config = dict(
    n_layer=12,
    d_model=320,
    n_head=10,
    n_kv_head=10,
    head_dim=32,
    d_mlp=1280,
    vocab_size=9078,
    activation='swiglu',
    norm='rmsnorm',
    norm_place='out',
    norm_eps=1e-06,
    positions='rope',
    rope_base=10000.0,
    rope_fraction=1.0,
    qk_norm=True,
    attn_scale=0.177,
    bias='none',
    tie_embeddings=False,
    parallel_block=False,
    init='trunc',
    init_std_qkv=0.0312,
    init_std_o=0.00638,
    init_std_up=0.0312,
    init_std_down=0.00638,
    optimizer='adam_variant',
    lr=0.00137,
    beta1=0.9,
    beta2=0.95,
    weight_decay=0.14,
    lr_head=0.00936,
    warmup_steps=372,
    schedule='wsd',
    decay_fraction=0.604,
    decay_shape='pow',
    final_lr_fraction=0.05,
    batch_tokens=65536,
    seq_len=1024,
    doc_mask=True,
    train_tokens=409600000,
    steps=6250,
    dataset='wikipedia_en',
)
MLP neurons of a small language model. Each row is named by its layer, matrix (gate and up: input weights) and neuron, and shows model dimensions 16-111. Each number is 128 + 24 x the weight over its row's rms, rounded and kept within 0 to 255. Numbers have three digits each. A neuron's up and down rows have the sign that makes its largest values positive.
A block is one neuron, or neurons of one layer that tend to fire together. After each block is what it responds to, as a language model described it from the Wikipedia text at the highest values.

L4.gate1178:134148138098172152133081111152143131097168136124116127153120109128099135052096094092157127116149082161133122111129155147155090122075104141135134106150147117121118107095163132158078141154088117157140099146129130109144136148074110120089116116113135140102098161127117134088098121079144171131
L4.up1178:117106146112155123098119104123109140127136105127095161138112117141117126144130107138146137109172150126124094109135116144150097100078097117131162130115124123112155103129157129102132089162116135209170098137125135161125127130079184125135081099160138151089150122142107091113073162150131105177
Opening quote marks, and sometimes an article or a compound hyphen, that begin a description or name after called, described as, was, or the, e.g. calling it "one of…, nicknamed the "Year".

L3.gate244:187151118127124137111087136162123114113132135121161089156143157122156133104105162070135135115088113142135099149150165157114137153135094131119125140158135112140113155127130133122112097086127139120141138161133137151141154144116138150126110125167115151102147170112124124169131129118138164114
L3.up244:202099104132132131096056137124135115109140146129144104181132165143138140108126147071104134121077102148119121156137134125090122138115095130115112147139109132138114191159104123162132090114098123116152150158094140148121146173137148121134157124153099135105134153112141105131136142128160133084
L3.gate252:140083125142119144103150110167121077103129128105149114103112155156143141142140099098117093138141150138125133158089145110111166153114113145158139102117102120175118140172182098078092113139177132101138116102101138149110135121149143106102149124133161152128124145119143176144124111104121161140
L3.up252:166067139126125129123132124159146112120113088124140120125153153148136156132144130149083097077190176142174146123127125123087151164142118123142135125078137115168135121185131170113150173146144130139118136121117131173105113091113090104106142110114164174098097138154158125126163111085149103168
L3.gate294:173128117130170119076098091077139129127107128119123113110087106150124149137117097136122139174123138113113147160100153122149097136117058134161132122145136125116141131121127132117160145158090133139119159118129100106102128109145109117118164146108105143144124198125143148108115156121109130120
L3.up294:143129155118164118102124104121086147171155137122134122152137113113160136153125119137123120186121098161140179147089159143147143145096118119116117119166163110154118139119143129150141137072122135118084157119106097158101109136151108115145159132139106086131132167084153149149155101135108118145
L3.gate325:148088141130174114145117123122122120118126107150127108115086134161147139108108109171089083119136099088131153174085150107127099171097083149154147129115096135123106145166139100128152100147100143107124118129118104164125090094138110119105105157123143123143144170097127189135145135126134127107
L3.up325:145112092103123082122086139105080109121197087119113150137141133147172138156097110177122110139145126122060143160100070084127107110147145153138086142136121142139113140097143095119114104179079177097146146112166107122121149138141150094111142163148136111104112136097111125154112110140136129166
L3.gate601:134144172107138118151111109109143148112131124134119105125148141134102157143121132143142095135167113088134152153135119135120122156122156135120136094110161124167093144129100137182140126141129135106131130118123134173116140131148116144114084167109135126107086137129105112138168121111115126098
L3.up601:156162146118120118163135084090130116100116120113126126112171128160111134134124127115128082098131092095143109162131149174150126150117125081114151103160122131196141145109105139164111100110110177134124162159140128139115179156122126150117128136115110135113117130111118146145107116150130110137
L3.gate614:129126160138123132131117136175131122144103139127110139154115134136175176127095102146099136145128124158125156150123123112117138133119091138115162112113105097174143164155135109107127130163127106147108124141127122143152100162120142158096112122112189175145094151155129148153101124132106142090
L3.up614:122207114139112116163135139148164135079109104130117110078131118092162142148122111107094124143152118140141111130097088119128143136144143125182142107110117144168119152123155126156127138125141132165091151155112112158096171131141129142139140138082131150133127156150143129142119061094115116144
L3.gate628:115154112101107057133145108132113145161134128113115099096114162157131153118166140096138148137108120135115107122154148122106113107152085140117150115130142143141119141135124115140144158124102112108116090119150061157129105133134154112092161083112122119125125102136130148139124125131115112133
L3.up628:145101104068135126118068110106116131145122128126160131102143137124173162114123125090155144108104132128120119152141087111132094110134096145134123140124171147147148131150100119106112106126144128157148135134145092148174126170145137135093154134133096128115126115124106120120093147126131140120
L3.gate661:122133121105129152131107112157090117123118082168115168141124140150125103119121112121153094145148152165126151155133102150142099141141141111143116140112114094156161163122145134073139144126118154143147086107135087103138168166137108136104093142145143115097127129119078099103112139145153123135
L3.up661:134090131124129160096119088110114141103169154107088111132102144093128181147143145131172094131112166121124133146082121164125149125141150150081109137163135125153134126154146128122113106097156150156111139144106112149168148114142124137127155157136121160143103148124115114161142113130157138111
L3.gate676:149119135142084154116125152126073105160110138116170156139161146167126134169149178119148119094140126105121177146147084134098159119126150124109115093118127122111125093113126123162169093128140138144136170145155120181124166114160149100127101109189095086135159070093120068185134100142118130142
L3.up676:134149113135111136113118139080079126153108142092170130144159147182131154124150151081109116074115104094140140119156088142109169138152129097092134123116130135152122118122116134137143119115130132146127167106157167146165184138142129165184106132150125121123138077101106082163130133166157095136
L3.gate685:121098100135098154141127147157146126138117134158156149137114154100148174134143167138110122147162125147103100099100159140093117101076151122141099098126081135090147152123097112110142130101130121140089074123105113169121153119127138162125111143127152124069119123121114085155116103093084104155
L3.up685:166114084140121161107111167135145138162168141151117153124135114090160109102114154091084111115118105140114092125094116137103116102110151158145092143111092113103126138125151124097102148105137112149056065133107131117132134119152106151143100117125133124129115113124110127142118124131117107165
L3.gate751:119139133103171074114139167107096079131149129156078137100129142120109102102096139136116123130167117122105103143126155129089097129146109115119133129077119127129110139141130148146121136121108103131109142134149131107075145125080123106080087106068130150133120162171142150099102145140152150116
L3.up751:072120146115115107157125104133127171103105116155149117120148129072127096151091129116095125117060138153135143162142120106160148112154131113164144107135120107176121103120157135144185125162148137136159142156147160129168165145157132115135091175076142137147110134151138144148122108105115126166
L3.gate858:160086101120142128098108102122116083132139157134150122107135148129175128125113140105150124109115090131129114138092154136110108129129057146168130111116138111133127166137136110130160137125117094150130125097127110149119139134078133113118133126116131136066090163144092109150146112115142136102
L3.up858:138134104106138084115082100101147092144093124110102130075125162137115130127120143119143110124114113105158124144116117092102117130140086125173094122129135119177119171127118146092131115113131103125077131130113124130149174162067127105106115156100141118088092147099095125129144124131105167136
L3.gate944:142108136103155136145137112102129084103144076171130127091144115142159096102098118075157105123171150146114137114116125140119137128136160127161111162156174148126130139134085136188136126111118167117138163063148116115106126134135106096113136143154107154123114171125156130117114122101122162112
L3.up944:140115166109136138133104134141150076118133133119131135086103149181136150088128108136091073121171086107124146140130155140118128156140123149101110155124132134180116136173126121145122125128073140146080165122133075147138144110147115154114107113134096148144133155101140089125155161105126152155
L3.gate971:113167157103145152123099104108133122131107119158119148114111126116172176109093177094137157166121119108129110101160135176169109101133097144161099116119126157142134132118087143120141117117113135120108157130155096099131144126141137149119165135101124150179144145167127095107086165150127119123
L3.up971:155125118095135137125076176093113076107088168145115169140130142153095142157115141159169114160127141129126141130117139103132106111130098114123147175113141144135072157137120139144126130140143098131156101127147108160161106124137143105141125119128090146106110177087150124151108123159110100111
L3.gate1096:138125157133167126097157077134130103097160145133120123094104144141168135087114156136128121136141111157149169121148139103127101118106094122153146103133109106125137171156145125111112134107139112104135148102123128135111134107146170134125202126131162148133120136122107100127081165101135104124
L3.up1096:176095163135125133121173105158121145154175130137121079118120141148139107143123156111109119150120121130100206144164125148144144125130129131130171126146135101175090116122154153141095106107158087117141116098086054142108110104150146127151174097150097056120143124111114139139142129129135136128
L3.gate1168:132137151098144133119099115161149140155146151117116136134117127113149188107130133137186078106149112160105104090091134110132122116111101135131118113160130126142137115123141139097118126175139124123118133124125112132131117128112145132067138116127076132076114186092084157135149163087101135131
L3.up1168:163181115130101163158152124125106124121147164125131096088130149107126188152115120107149120127127093135100119115093114167089132126132105141129095134115107102127123155140165140138170158159161109099098117174132115126144152123112136152091125111094197143159110130103087154147110155124080105134
Given names and surnames inside people's full names, often after a relation word, comma or table bar, such as Alexander, Samuel, Williams.

L4.gate111:088117128113130114134089105161117152176123097099112150119054109144121153113103130125067134115119142121103120157106151121124111093091161143109105136129131125144158151180138112120102144103142137154110142130131133127108110109138130092144189120131117128121093119152154097096101118153141133137
L4.up111:096101143078155102130115100101109162145170070110105160170142103139098167127125111123093139114137161116120101097129158104124099124124120127102107123100152122148157105136136122155143126095142162144120195102129094138143129130106118107122167165113123135129101087128168144114147143119145134178
Final two digits of a year after 19, 20, 18 or a dash, in career tables, season rows and biographies, such as 19|99 and 1993–|94.

L5.gate79:092101153100162107118118136141102143135133131129104173084116119126109126123111120174164128113172166102131172143100138078097098132124137118138082129096143113119114119118132080113100177131152145165095129075166120172119128116105127132145111140114118167120106097135119158116127138151144161110
L5.up79:083111169123159101134149118120120141096191121138137131094139134127087142145102125157130099120176111139119168111116123094123083154072140146129109106131116124104123124129096080152145154153150131130087135093144093141121108104118118151140098133121136136121141140133111121109110133141114129110
L5.gate137:141113169118130172095129085151103161131109108126122095113069141117189141148131126097155128133122115104098154134109132126146145149103112140168105127116094136105145131133145095112116128133142106138084061105107138148133132133115139160097150148135128163117107074151141130130082091117134131158
L5.up137:149150166146105150117149095155123120132133155140144104164155128101137159211116166123138154109137127128115155085090132125117118118103128151132139123101114122159155106139130166134113107104163144157107123155122125181115162157129090140146147083102120181143133113164195135153200109112109138132
L5.gate146:141151138126153120129110137142137138165135140161103151149089123165076175123085111155128147100120133116117129152115144086090112112059085120153112163180127097120098144162132120086115130160178112136113110157133154106120143125178156146121156108082129150119100144096108163119102122123086128153
L5.up146:125134118139124156146131113119126171130121123145140123108098116152154140122160126089182122124156096163121161129077146118149123079103123115128160100148146105157144124120137087134111144099114169131130091125131122146161103130136111138121140080124131124134140092113130119135133147133133125120
L5.gate961:120134142137150100110115153188150134138139088186099107104135115138123081136138136141118173120150155177141161118105181137144103141126103142140134129098095115102148109176130141118153119117133107122094109119144121134145129137109092145126142137125141171140138168136128119101150135087131144103
L5.up961:116112175130136140127132164152119136152123126152137182152148093131096119116100135152137154079184120138134143112103161149096082137127089152089125127090124122118103112163166119148113112115140105125133169115145102123153096107098116102124131107157137150127099150110123105140098142092136135094
Final token or word piece that completes a personal name, usually the surname, in tables, cast lists and rosters, such as Thomas, Suz-uki, Milojev-ić; occasionally place names like Mil-ford.

L5.gate321:084170134118178119151167105142134124144122116134074121096106094125112135110122137093154120140120197130124119167135132129115150151131159097143120164127108123141188108154106122130161116143144139116115126109161146107136100096183115166106121105112110144166088148143110171121065135117136129150
L5.up321:118134116120114104146118145129084144130115100086095127124123125134092133124140151147109139097116147149148156133158159177127116102125162147143086162106139153155096106145112173129131123112170151148123140140120115162124092134173124064138137129113082097107129086120162137116085111131116098162
L5.gate362:107121133139124128157155180155161157149097098108129137157108092117144179161136116140136138117108085136137097132139152120123107155129134128115160087152162122120153110098106174133123125139139132127119161121099157154105125124129122085112124144122141146153101131140158146100067090106104155153
L5.up362:102083152119088149158112124080114121098133099102143103111136111096088150121170138124112122140142134127104122127143121157092135154114127088131135115122117108105144157158105102159143151123131148112140151121135121133124147128231124129118160185117094113167140092142156157109144076128100092155
L5.gate742:093130126078117131155106123162130139148105142107094120125106116108107119138090126171104130149146130150130134122146116130120129126108120125166088153083177142110145128120119136110150145140144108124156157120159104126087138092144109116131138108121127151131079099182108152105057067128182129155
L5.up742:103131131156128131155145158101121117120119085139123126136131116154116124142113142126125099113083118136109114083124144093125142169126110076178107124103101131159114102128104130116118137103121124115153145113131106086106118115126120142142110126114172133162130128105143133105168097138122136112
L5.gate1029:153118151167144105146090147128134135153158074113098121146123099162102134123130124155122140112146144088115138136100114124150122201120125123127145128127097112103166141104149132133155137122159111115101145091155113143092082121126108137129120125082126129144083128106121166087126128087178123116
L5.up1029:161143152119135149163141096167135139144127102146118106108144082116095123168137112129140132104141143134137159155143100103143098099081148069162107091120131138126165152101101097154157138100140108181150108134197153142145104120104123095139134107134132150174121100121098135114178131106148136126
Last two digits of a year split after 20 or 19, in career histories, season ranges and table rows, e.g. 2011–2012, 2018–19, 1991; weaker on party names in election-table "Democratic hold" rows.

L4.gate721:127165144117090109122147120132141147071148134154130078096116123127112112123137147133112099122189160132152089224088140158126124152098124128176139091143102089142153151136131143123125117164126094150105133120125167133132155121169103126144148121122157131119112160089095174149105091110158120145
L4.up721:144165153120139155097114096195160142160144110143137142117125131132135114122102130146104136102140129143152113099148134124090169158134166117140151126152114095178165131150155118105163142086124111104060138152180092175139128135136134118093132157129099145124104152112112128118102134118104154144
Final token of a person's name, mostly surnames or their last piece, in lists, tables, election results and rosters, e.g. Johnson, Hend-erson, Poit-ier.

L5.gate369:094103138124152097133096134135131128081128135101106128127092088144133128080050144167110140112149133095140132085132081101128128129114140139144118154111135143154123138156175119126106115117099153171130123121140161090108158104126197124119109148145168138145097118133114147097073139119114145159
L5.up369:104092172118143101117120105128130150137129151108180115093135166101113136118167104137161117096085139090149167138125133117141124136176109138161119138123175134140106134128151159125101082110065164115140103130163152138128146130158126106124115126154143103150172106095130133168090140185157142185
L5.gate392:136161101127145187081139111130118123156097133088125113168122118130117131131152132141139117137097115114095097090125111135216094131134104120115099134104103103137078141124136055114111161136121131124125121104113158084150130092112135142103107139139124122089100127157144119125120107123104122151
L5.up392:145132143147131134128122139164150127113131138121123094142108130097153149145100123103136118103140108155092142125137158082138163109160104103114105105094115135142134101122100098115132195153138153133150115142128112098142143084067139058141109116089115143119163124146142101136126143130118136129
L5.gate821:121143143121146110151095099132158179143168098131122098087111125134135150156139114134094113092114103127159110092112136110110111121135120116170153134150124106105151163088130157116117164122132146129165113118081146112152144134147138103088132194133157130117141107139110148098120168107149171134
L5.up821:160129104133079122112110109120122131084119139106140090156105157131131108140118115141138135148138115097110164128097123133128101139119134114113134132093107136120130127127132152112177091155086133145119089166122154139101118154107116095139115097102176116118119064105145117146090140102128178147
L5.gate834:101166132113125151081127135118132115106167148116167122160105093132146134157125109098127146125138118120125096098125123090159125098126154110131099169100125126115098134149160140156173127141114118146127124126116137115107152119123130141144143137133149132120119093105134133114122124108129141109
L5.up834:141131208102132120140140160128127179159160159139135131121119158113173097087144130093104150182127100164127146119128148162181097115148149121091133159157147156117113153115143145178112135146144107134146138109153177145168113081116092110125145125169116129149124160102150106141112119123137130117
Opening quote marks before a short quoted phrase (a "mimeo revolution", an "immediate classic") and "of" after one, none, Class, League.

L3.gate51:104145132116126135169172096145107154135121113153130161101147184150136159156125135129120114192162147093134144142179134174108136148133146144135117082098119094144143132136134151144094163189139099150126144141136083168136159121115134112138146110129137139144136134109178120137070116090147125082
L3.up51:111118141140150161102124149191117108095102102184117154138109091130129135138136143162165142101142111176123117119129130113091145091106167097127171139131097128158106101142108125159144136108181098163149139121104115151075151187173116130103149121110107159116115125127124130117160128146093194184
L3.gate55:123129170104148149115123124123133152112078106144113129129137106131097118113132162143087169161152113117174122100161157109093127152109116130134136144096074105142090160126152162140111106092144128092116137187110150176127085105140105114109108110102167134131148117116151120121140108127115120138
L3.up55:115136117086121091151125143135146157102157126119133126082157161122170169105121147117134137168145171136166131134142115143118128106120117142144119140121090113122122141125165144104097142146106103106090134135133099136124109094109150130130097114126113119110105136138114102146118128098129110147
L3.gate75:114114209162117112129146121171144126121104119140118155114143128134121127096134161151125127115132121155146100100161155140142093176125134115132112137128110140103143172094113163104122186091141109159148132152127168110110127116142148119123153139124113161152136085119120189111110140094125104142
L3.up75:134041110116108152123126109081146163173168153134108127127152144091121126140122145145097109116118090171111135103099135146195120117127152133120140112141161116144072111095084161145119131120114172122156142167123131179071144113121133108145139149136123096118135122136117120123111127148167121109
L3.gate254:091110120093154122157133138124172129130161113129152174107095135150107139115096122118124117112161129113104125099096128129131133164091157153134126093115115120107132095091107133156167141149139081138151166130115088135119116169091139116103104139162147137133115113170160145100083110099155124137
L3.up254:124131147137152142101103123175173168118144129110136128119139153200105121160113093161163044115138132098107159108103125170073140116147126121152141111140145150107115144160115134107154138109110148112090121124119160116061160127120103113101116093130124160170133145128109127142131157152117120158
L3.gate308:117127125146130109097131120104095140152130120125102155114132145138104110120111128086132105164116156139068113133082112120163118128123113141133146091141103127135113133149111127131125099102125118164133144150090097114128093132081124132115141124129075142129097136159136146120107117126107150114
L3.up308:131154135158121122121180132141135150150109064114101146134125112128115101143125110135078124089182116149131162109153114135153132129130164164104157131119096142114136129093119134161120152081136128146124153126118125157078100162128156084142157137142113159119124116150153110086180146131160158133
L3.gate338:157141129124127134143189109150152110158156102118081126127089118116118109126114135117161157116127156120113127147123099104168084165092167127153130135111107107137112146124141158146133145150138176139129114160140144115107127101106163123154136117113142121149126091139149194105134050152129130128
L3.up338:149172198101091123158149120149138136134081113086110164147131126146084126107119103141142110089147157106135138093133134129144103146099136151132126150107123138160156117149107201076140115125141113145149144164160100167155133134152148110110130144149128157135138111098145158155136087163128106159
L3.gate431:106110121178120108161107104108123129129108151193123132078111126141095149130090148129134139139127157134174164152132101108131141148123101144170133128120131098154147135107090170122120113176154147170129162096101122139113142175103116093122126134128142120102112131133143153111112153108096141148
L3.up431:141147115134112167193186144143122132144147088125130135124127117108114085157106145100145130159178182138137131087166088142134125132112098122160119131131100101142148147124083149138143116111148095121131094179124108142138141126109093071143156174111131112125141079129173104078122114150117145162
L3.gate513:096099111143118122149093116134166154119132115145146127102125100163157104157094106124081162128130157131129163101154157143161094137135148127090081128115113132149109178145115106138105142134118129122158159110088114104120109149106106093095097193142116130100158107124148114088137116101113137099
L3.up513:124123154128124151137111104093112139130073164125090158131105116140128128123101160137103127153095147083092075088136107123106108074147162109159083098131135107153130119136179091146130087128114131170137157068112117146128128136143131094128131134124113168179143107104152153122101102093114107165
L3.gate566:110151143101114146125110088143175106134091108134123105162136101141124099141122137133137161174079151150081173129143149140104137112148095155165094146102142126135133156142093142116130177112182114095122145120118123165108125128136128112122172125167091144155137114125141151105125105137180167126
L3.up566:121120120157119112132072173137169122147135152132126156137105111139093141116104135176126110087149125090147113093137137127122100101105143110121129110143134128143097130113147099132109133149139128119143096145122132161135136173151129153140132132128122115105095099109128158115127120122115112106
L3.gate785:119152141081133157106117113132125123117090124135129137129081106135111122144123141081109176183141137118158088109141124111131123157107112161191138130104118120127148153143080088093117116143136116136133086099141123122119132159145099123112155123094121151159138099158169116113111147105108125098
L3.up785:091115137116131125125133118118102122154106139116104141163083126149177127135134125155079158129163195104154140104104085145108142177130121127123120124137090121130146146144119127102148116136139090124138115078103126142102110143119094108114137126153125113120133106101157120152112134125084096074
L3.gate823:121129150118127115108127090151141113125133087146062145119122112160120146124102145137082140126145113168108155133107144119115133150138144090086135128150088134153147145148158142112124162121121129112159162112087151126132141125146119133081100133127131150168106110147121166087153137132122164151
L3.up823:137103149078122107127130119162126107139141132100121120124117104119119120134130141127122111110130157133067139107149141151135117145117198129091134152179096107094109172108133116146125097114106110100113068117114151135120054097142117083113136151131120093120115120116101144123126081133125133157
L3.gate864:128111115111150134110113147126124136103144061139134134133091131144158109144094107090095121120142164149131097084147101117120140132123131144138103119118131136131153156130081143089121128143127098122153122107151089137169167176161159127101121157108151104096148160119130171120123140106108169115
L3.up864:137124098140122151082104140141145089098094136082113117150140113107173107139088095101131141138175155118113107136115116121180092082131136146116134105096122139134145150132094103116144140126175137126146134127160086113104099123135168108112146181132103141148121148094162120117135092109090102123
L3.gate972:140129085144143124126076149117105097127116106150132146124130140108122134144126130126121142148111216132099136160154159117100128158109091144145163126167120114118078153130077152143165110148108125158080159141112129127117137196133123115116153128137128098139085112110131100118075119137122139102
L3.up972:115134160125131135112191144167127120113117142129113175138116069110112113107145153161145161121144160134138141101174147117152103180079139131117114150154115154132163121136119090166115104127122117146160130120110141156136101120132144084149116122099108134143179117116164125087119155117127152155
L3.gate1150:113146137087110110164141133127168120128133084114137142114084124111124100148138128081123171146089143117109131113169127125131117142134126106106133104113119134109152103149176160116160081121179126097139149150155137148150119114125140097132080123119134140123133148147109137105153096112116116129
L3.up1150:074170122122120143161134133187107154121132092119147153172122127133146119143133106120088121107141122099111142081159111123161149124142150118092086137132133147113176116120178127091112148146149134124142169086131149132123129113133147091104108175125118113133139136096140122095153083134150123171
L3.gate1220:093113115073135093149137109108111110163144098122129156104127139122099122113107122165156110116111099135100130096122125114098058095107114121152123095153191138133095106122133150175120099110122117138108147072147105117126163120126154103120110123125151139146099096145129154118117147127156145124
L3.up1220:152132139115113155112128120135094178140129103130129140115123113147118129132115163131138130094116114126108128162119151146121114120195138149119123156137093137161143122129135107135132137099113153084131149170114138123106114160134126106133139145105049118141179072113136131110177161141170149116
L3.gate1275:120126090133099115163137084133141166098129100132126086105136165124086107132090153113134122097126140150113156135146126128093115151121134113150144168132144141091159149126146129141084164123125137142132094090108129134104144163140172117107094165141114133073131106136132145135143096131167156125
L3.up1275:139087134101127113149072106119139134116158115150107100141139123138083133117110148119122099129101166169103157128156129169139146107108107108112173138126140112134156131112123126185075138122124144133132145160061140125129129142129132070142172126119132082137139124117149142126170106131104149119
The last two digits of four-digit years split after 19 or 20, mostly in tables, season ranges and lists (19|41, 20|09, 19|88–89), plus some other numbers in table cells.